Weights of a small transformer language model.
Architecture: RMSNorm before each block, rotary positions, untied embeddings.
MLP neurons of a small language model. Each row is named by its layer, matrix (gate and up: input weights) and neuron, and shows model dimensions 0-255. Each number is 128 + 32 x the weight over its row's rms, rounded and kept within 0 to 255. Numbers have three digits each. A neuron's up and down rows have the sign that makes its largest values positive.
After each neuron's rows, "fires on" lists the tokens most often at its 100 highest values on Wikipedia text that the model never trained on; "fires after" lists the tokens most often just before its 100 highest values on Wikipedia text that the model never trained on.

L8.gate601:161147125158113093105123162162094156139085123084118122162155110127125140180109076147074101118160174147142134115139152151152112160101147136179200133173112176135140133071139088111158116067149147149081109130133122169149123100099162205122104111145132134148112135120151191091118114111091134130150107074171127171124054161173152159153137168105139120147108100162035145159189153090128096081102107155154130071146088134117125185134072141097138179164119122105109122172074128142188072139134164142115142104124179118119148101171167130153169162107127085094152135131224138096133191103156080155170117127079121106120166144104134091110083142062144197178078150183206165142122155129075151148109099092188148164131179143139185138095156081117198110155127111152150144136080100111118117133127124
L8.up601:154151077088111120141182126104162126148139140152085107117143107079115124163166136115152188117182151115107139085169090089074083161127145128096123106171170105134119128175149142106174122158043077063130160127149152091151141157126136176134120167194095141100108108139152137162105137098127112136091166122112176098161191168122178175079109135114143168096120130136177093123166165123075161165105118073181109172140123157171164101161163187096112142166154073069086122132212084097079115115111182140120177124161085130162160124125064131118122102126136132134195084137146114104121110166139111074134152060123145115084159163134091134084115119140090129030108110113081063110141147163113137095116109124107144149099094138133110069160130040142175098128126168115097128155127147065148115116173126
fires on: "-", " |"
fires after: "-", "|", " |"

L7.gate302:118133072139117101138082146160124129131100131141143106117153166134091200112145142153183122109175198093137140113110068181154081167099131125127141105122114125154137105067134129139122225120086123149120014138184141131128171090089109121120156081148105157137152161097166125091062104148169081142121116123145060119118171106142122136096091154109139117103116128128112120086173167189138105062172157077187101064218063127120087112130086161134110086131125092123163102097105112170138123145138120108126170182087169086100157084104101192049114085128128155126163144136087066125128180126105164142094138104105164169176095152143143101169110135147092147120101135098098117172122087146111138146114179164110135207173124136092076119135093123131136121131170127152175126149139105110075145159116096
L7.up302:159129093081134088125096133147151133135182174081110128169106189109203188123154180137101094038099122145146160109138131124171105048072135114131116130103082148160110123117155159071120137189125094084129138140162154103151113105129145133126096108122224172156128137153121190164139112164157087131159123143122092122118089096114206147110121092122126132105129142151184133149120162101168121160167149127095118074113101094134132057102134093132115146105133149138126097155160126077174054117114209101112111145114137122142069145138102069109154045051100115092120172155134126109079100114116136154130114140172107142113160118177124144111158147164200098125033140171145135124107097130100198152128054160138134116133084160128161103187152148135118173147077140095134128109116089141109137175079111
fires on: "=", " century", " 2016"
fires after: "\n\n", "="

L5.gate340:105109111184091158148123136139101104100101105076119135099140135147176122140145076177119185172111131094106188085139111127174118123135086111171120119107140170118188162202096152186134143113094101130116157166110162167128160159123110071117135080126030168116080135125147161101112121127124139103109112156170126141143146090158120152159093126130133145157102175139133165046165115132105122129083134076156161183140130158076143116098145166143187127114085131146095168144218069087119058119137164233128122174097145139108138153114098141132107144146114149102094122130140175160107122132133100078136075149083097148127146073122138114172116149138085183150138143088154137138118031130149153080095076071165150123148155133216144079094125100193156120093149118112132136192159127163080137119156144
L5.up340:172146126133107126108157130105149186161094133141162115121084108161032115113104104147145127095141145164108097142112165114104118116190146158162145140127106151099133114096142154116159118147167134093136193135124085128108074140148131160121121147159126116221176162109203142097138125088082065139095014112151073122111165156152144083128134143082139122117132141147072081135144130102121153143120102133121086164122203130144164145248152126149132150083145136158122119076085128183162143153144098108156073125144054149102149093121149123114092168111104152117161088119153115143136157092126103196144123172137079120178169176137128096156120133123177162061095153175087133157138118138126193145139121172066131086048127054122132140177112155102100123115122117159133201087133137111093169122123141
fires on: "-"
fires after: "|", "-"

L8.gate294:110160157108140076123124184168079116109122144043184135165180124138123114123099111107152138075156117183145119093137078092145126123078067110115093113154176103188110155067109194147187200180125135088136134117136159108118163111135085164106112080183138193144169130173173182180114188107131141145208138095186110088146145113111136114133106162090164088141102066136129148163138173152112115091134155141137128066130110173102117116129133095100110173140137151128178138127127203115120072132130145147066133132145179106150120130079156141140102115130163125164131115170120114116148141095098162152130183115209180140117125188134141160039123159131158135060161104152132117167114139160100057144075087126135126102141141136138089110108112132122136157192082132099140070104139148099135170142159082
L8.up294:132116115080130105147106186160142085140200109040170114165165088122114103109072130124103119144154108156114134127119098132220106110106123127128121082160110132191048118095191154166202105165151145118092115130133150099122159164115112172123149148202117153149143122176192099139109145098122112118151169075106095127129109108130120099149150137137116100121102140138119124205123155100122176118085136129123145060164139127102109146114167102122099170116118186120172149042137156105112045114171172157119118172135175107137103135076130099143054112106157088106120127147124169118129095122091158160154113158158147158128150123196142169109121196099128079115120067154078126152079130141080070155104155120132121063108163134145083089129110146095128166146099163127127110094081159117127231152148075
fires on: "=", "kes"
fires after: "\n\n", "="

L5.gate212:142183170143104110086121123109171125134164164125113132128096158107141133153173104119094082174168112191112160123094150158174102117142106151085148075126113139183175142131134166114062112146144132151108116138098111086129088113099088183160117117191162139128121153134108115142106126119083103110144177127147109117134147119154183111064130117101149102105146158152111132137132164131043176170123216164129092146092123109142104123164126091156167128148161132095178138127116159107118103184131179084151094104141122137098151051165150099068113144127146188062140115176056148153162131141184021136151171106181169202146105091135166147087127164067183175161156147134187163182160161165137115118153114127121173119133090146129149125113149068157159142181137148049179113088099138151102132139150112
L5.up212:139117126143112102225155139123081153175131149161156111174105117104149149110161132112100151115120122134042141149106181089090120184107149122149145091130168170125108147141057118104074053128138106172121191130144105059119077091125144123184143178113146172135140104098112128161123106050092104117141101157114158132138085146179138128079108030117149132086150139151085097096147086081124079157138184131130132112111066151135121147133183132126091092139169133117156124124114142124093188138099160125124096130155096100172122073152126147190071193126131119120093092085134117121116140098155102075144148136145120194133120141114152150119142151091122110131132153145135148160119119171100159087142153166181152052017157103133080155189172113119174123119088131103177155099133143125122154052180117
fires on: "|"
fires after: "\n", "\n\n", "-", "  "

L5.gate433:140153183138127188054131151227140164161132127156101124091190169173086128128109085128133113149209140181160162091174163114169077137135127137172171154111134146119134164097148159142117162056080147124135113088088131168041171106143135160098121136176100161131105133121128126115090049164127161136104089141132136136142157090121165136090149207134122115116142156207125129117104170133102149159108090102169139143142096087086140133148120161139171126126180067118131136133145118096099092153119174167191163111074136107112158107066136128094132128161151121105156115146120164114124109130118117115158101144166150062112099152086137076114071113134123185084094105124153118178242116138147140108143079170089159121148122065103147102085159118180142113149099127078113172136145102153078127166123089
L5.up433:138122147190098173146106149139160196108185098100113138152140113141197105147164142123110177103134199129125138098101110061105141149154180088122196150084135120076080107142148166144105128062191135135142153128084185192117122130180096106124172137114156119079098127127166110196081134102172202119128173137129193141104144146114074096116108103187165154165128128124055098129122090127123162114137072131150135147146131086165115134143136164170161054109111169121140066129158087104143108099070120113085144134133082104107142069124103114186136123166117138156112157153163111125111172097104184043092099194169089086161172121120131124083181113140034101141120161070113126113111060099164105100126108113107106146100155163134111120119138138151104136139134137110129137144143124155150184123167140
fires on: "-", " |"
fires after: "|", "-", " Total"

L5.gate7:132154147208117130095132151148158072159124125156069209124129119093136181115147113138148131125108108092180127097154144151167169154114079119148123124075204081077171133095113141110151118134183118140145093111126147136129169138134141136131148130097119176052168169135119101100123096106127132109128061176123139147149134129140087129102113159140118155149060113132090164136108095070121097166113109180131115184142167131190142131149155091123116157112089110113124076150116139188094102126087134102193155093060167142191164102090145078138142201124132079111105186164128114069094117154136116202110137091123114119121115159065140082129167114085142207126118092163144121156170087118186055079104185150130102151147123190094076126120155117145078116150124168142158175153117133092155121205106154
L5.up7:120141128097135051129134106107132115163120113141146157169121148152105138121122141181096141086104096114167121126119121171088116148169170157154053103150106118166105102146167112151120095111125166114135136149140205091136139136101170142122072155129203121065115177135102141061152124149160107145134176116137181146209117101143134131135143122138110142092188130160157212134154132122085208096221132117202162166173056133184112139068171161117103093145155139084155146135122152152147156110126089210145134158112167182144099114127101157129143171081103145196168113156157110141108133100081136125127125134125093179137122156110122112111077114135101111140158137148087135129153126135120140139171121101136140167098021112087168119124153169103104129173165146146103127118103079088183062099206092
fires on: "M", " Format", "O", " Player", " Category", "R"
fires after: "=", "\n\n", "\n", " |", ".", ";"

L4.gate321:173238176132199141127062184117167125136105120146104137097164173133126080138156104113147179124113126193156090170195148135128129106156174120100151116111113126108109136123134166135148154140114134111131149164145191120125169098078101148117079119184115139092075149104154180160104164182147134088117137190210144097141177148102133175125147143101116150100158139168080141089095167126199120174150122103119190097128056138111068134114144172096169132120125162112125152173144175089121096141083174116143135181102143182155133109133111098087087122109108150102045032133169145118123182115114150131136119093155131124078110167112168156132104164120132150186128080121116127153114073118134098169149137132148129112167115154105094184070115048177133112139173141114129127142142162111113109071128156
L4.up321:133142138147172110136102113107131114100178077122138210127196091112085168133088119118199161144152104142124128104162170129087075134095188176148178197163094077118127153144113155097180172070114139076128130141105163145096150170117064047116127173101110198116121169090184125130125077083197151109125101147144150128098062152163126109080116120164038138169094099161090126185114129082182086133116115108110130159171126087124118114117140139169180171166098142076122135118134159089097093127123130134147127130083086130152097126137118043092133076142117147078119115157123126069116120133097154139114158124120113118109088118111158126181110143137113126185140104124135091094098089117104065116118175120209106146095115120095113135108144105159098099128144114098109117185126130075112145087049158
fires on: "-"
fires after: "|", "-", "\n"

L8.gate76:160154134138174119093111108060079151162080145107108097203075211165144189144145067154116094146188123095195192111174066118134166140078129143174144145103102127178101134169075180157153120127114150145138115106138106132125141177149121160110088097080114125120101159084096158106115079150084130147069109174149070172104128135120164146131161103084150105152113147168154092092158123138126159162129164093177119106105064131133117106116181157182161126064133160144083182145173092119154185165138171138150093183116138102148131158128113114100175138131140114132126125170084075152144132136115168124139065132126172080180142164122156070166120141112120204162124164122203152107123105169118138175140132121157175185114126147152096147119101089125164085132097172140134104113153126118114091191130165
L8.up76:122182122157147128163172099148120132158069151112132128135120158138086143128086111120114137106160136100140114149159122103110100080163136098113118125147179146074127122101148153118136118127175143119159107176171118120159144119169133161090118141163116108163120134119121124103115160075118116142097073099141066118078105139129128150091199151111172165082101133107166103128140138123159180150118096127140138090063116151169176205167125083155079135122100155143139158194122115113131090130123137128112073105103116118181112098042222110166138166166187100109191106074167081117111129120030144134128128120151090107158107145163110107150199134081107180123091149155089086145117185128145142122165076122118171126013127152095156226158097146160137117131094144114116152113186094158106167053174115
fires on: "-"
fires after: "|", "\n", "-"

L5.gate450:091153147191178106086104163155107149163179074108107169169145137138130082117125090154083160104154159177115135114159127100177109096147166126123155102184143131120157171125111187100167190159180132051171192164067119159112167080123149162077120163192054127123088122146087166167115148074094163146165117175098143081169138138109104094133121113114101153131081129163079184147150135069137163165171170154150149121176168134171124112147135111178108131127143111169116181108174161111110174087115151159146110166129168130125101087096143092078153098158160119151185137173162085063127150134117124115110122098153128093182108142118199084161173133097130196190089136139148148146104106138141108138123142142089158081097152116161112152123179101143135166169133118088121059125108106111136171082124140
L5.up450:092228173111138164127068145158116156127147132166120125127128122081124130163064070123136126146120117145161091086109147126181102071056209062143173126183143085124157149148059109113139171132083126117108152168127132110132187116157166163138091145170127147098115192137131096131085056125093202118145117127151188119132181162136165086116111120108077118153123106129073117139119110132098121149125070092161165155179137089096101127119122113149130147110105114145184166129119128155091109171128147146110158116086169132098094104119132148115110152128110115154171053112176113108082139119162127114075110126090107049124075122107155100149126127107111155139128120103127111176140089128120158062143135142171119109197133131194188072124146104169147132119141135164140072144140069135179110104054043
fires on: "-", "|"
fires after: "|", "-", "\n"

L5.gate126:131188152172087119115134204149148172103149154106125149051212184174116129137121093162161128164203151151135114109169124108175136123136166128102189097086175119093172140105123129106128134080122159121149079147128098175113143109158147130176129156109156180089104163127118182102099100162109149123108088086123173103158090103182101171046144124156148123096159104207103130127122104113155122149126036139133159182160176142147141100148085120136118116125155128137172133142137162116099095109106152144153117100106190123130190128075203072143057136116136096165130109107135132156167173093145123127098106071090106175068153165120155117089126152130086108123120148129099105111110121092135171144143121084143190108114108105132116017112154121167098113141130129102061104135098135079086121108190137
L5.up126:172106130056140198126125127149132106125150180151105104116127124106146148139086156136054068054144127142149099175172131115167077108150183112101067126167088088146172094102160122126143117135125088103162141157100178125144171090092131143131143131159132064122121104108082119128099090151156122108133116152169084119071101132119157154114146148141106149137137123126156177130163197105219172105139144128137146099091084216082138186118173143136116077153099158125121150161185145118096124130184198104136159086179063142144084212120113159083125094139135166109173071111160140124164094116076144120146073151160117165169173149192129174121129096115055159118145134129142159115114129103109138169128148177129158067076099167124085183140072098095127102116128146116145133082124114084103143101135117
fires on: "="
fires after: "\n\n", "=", "|"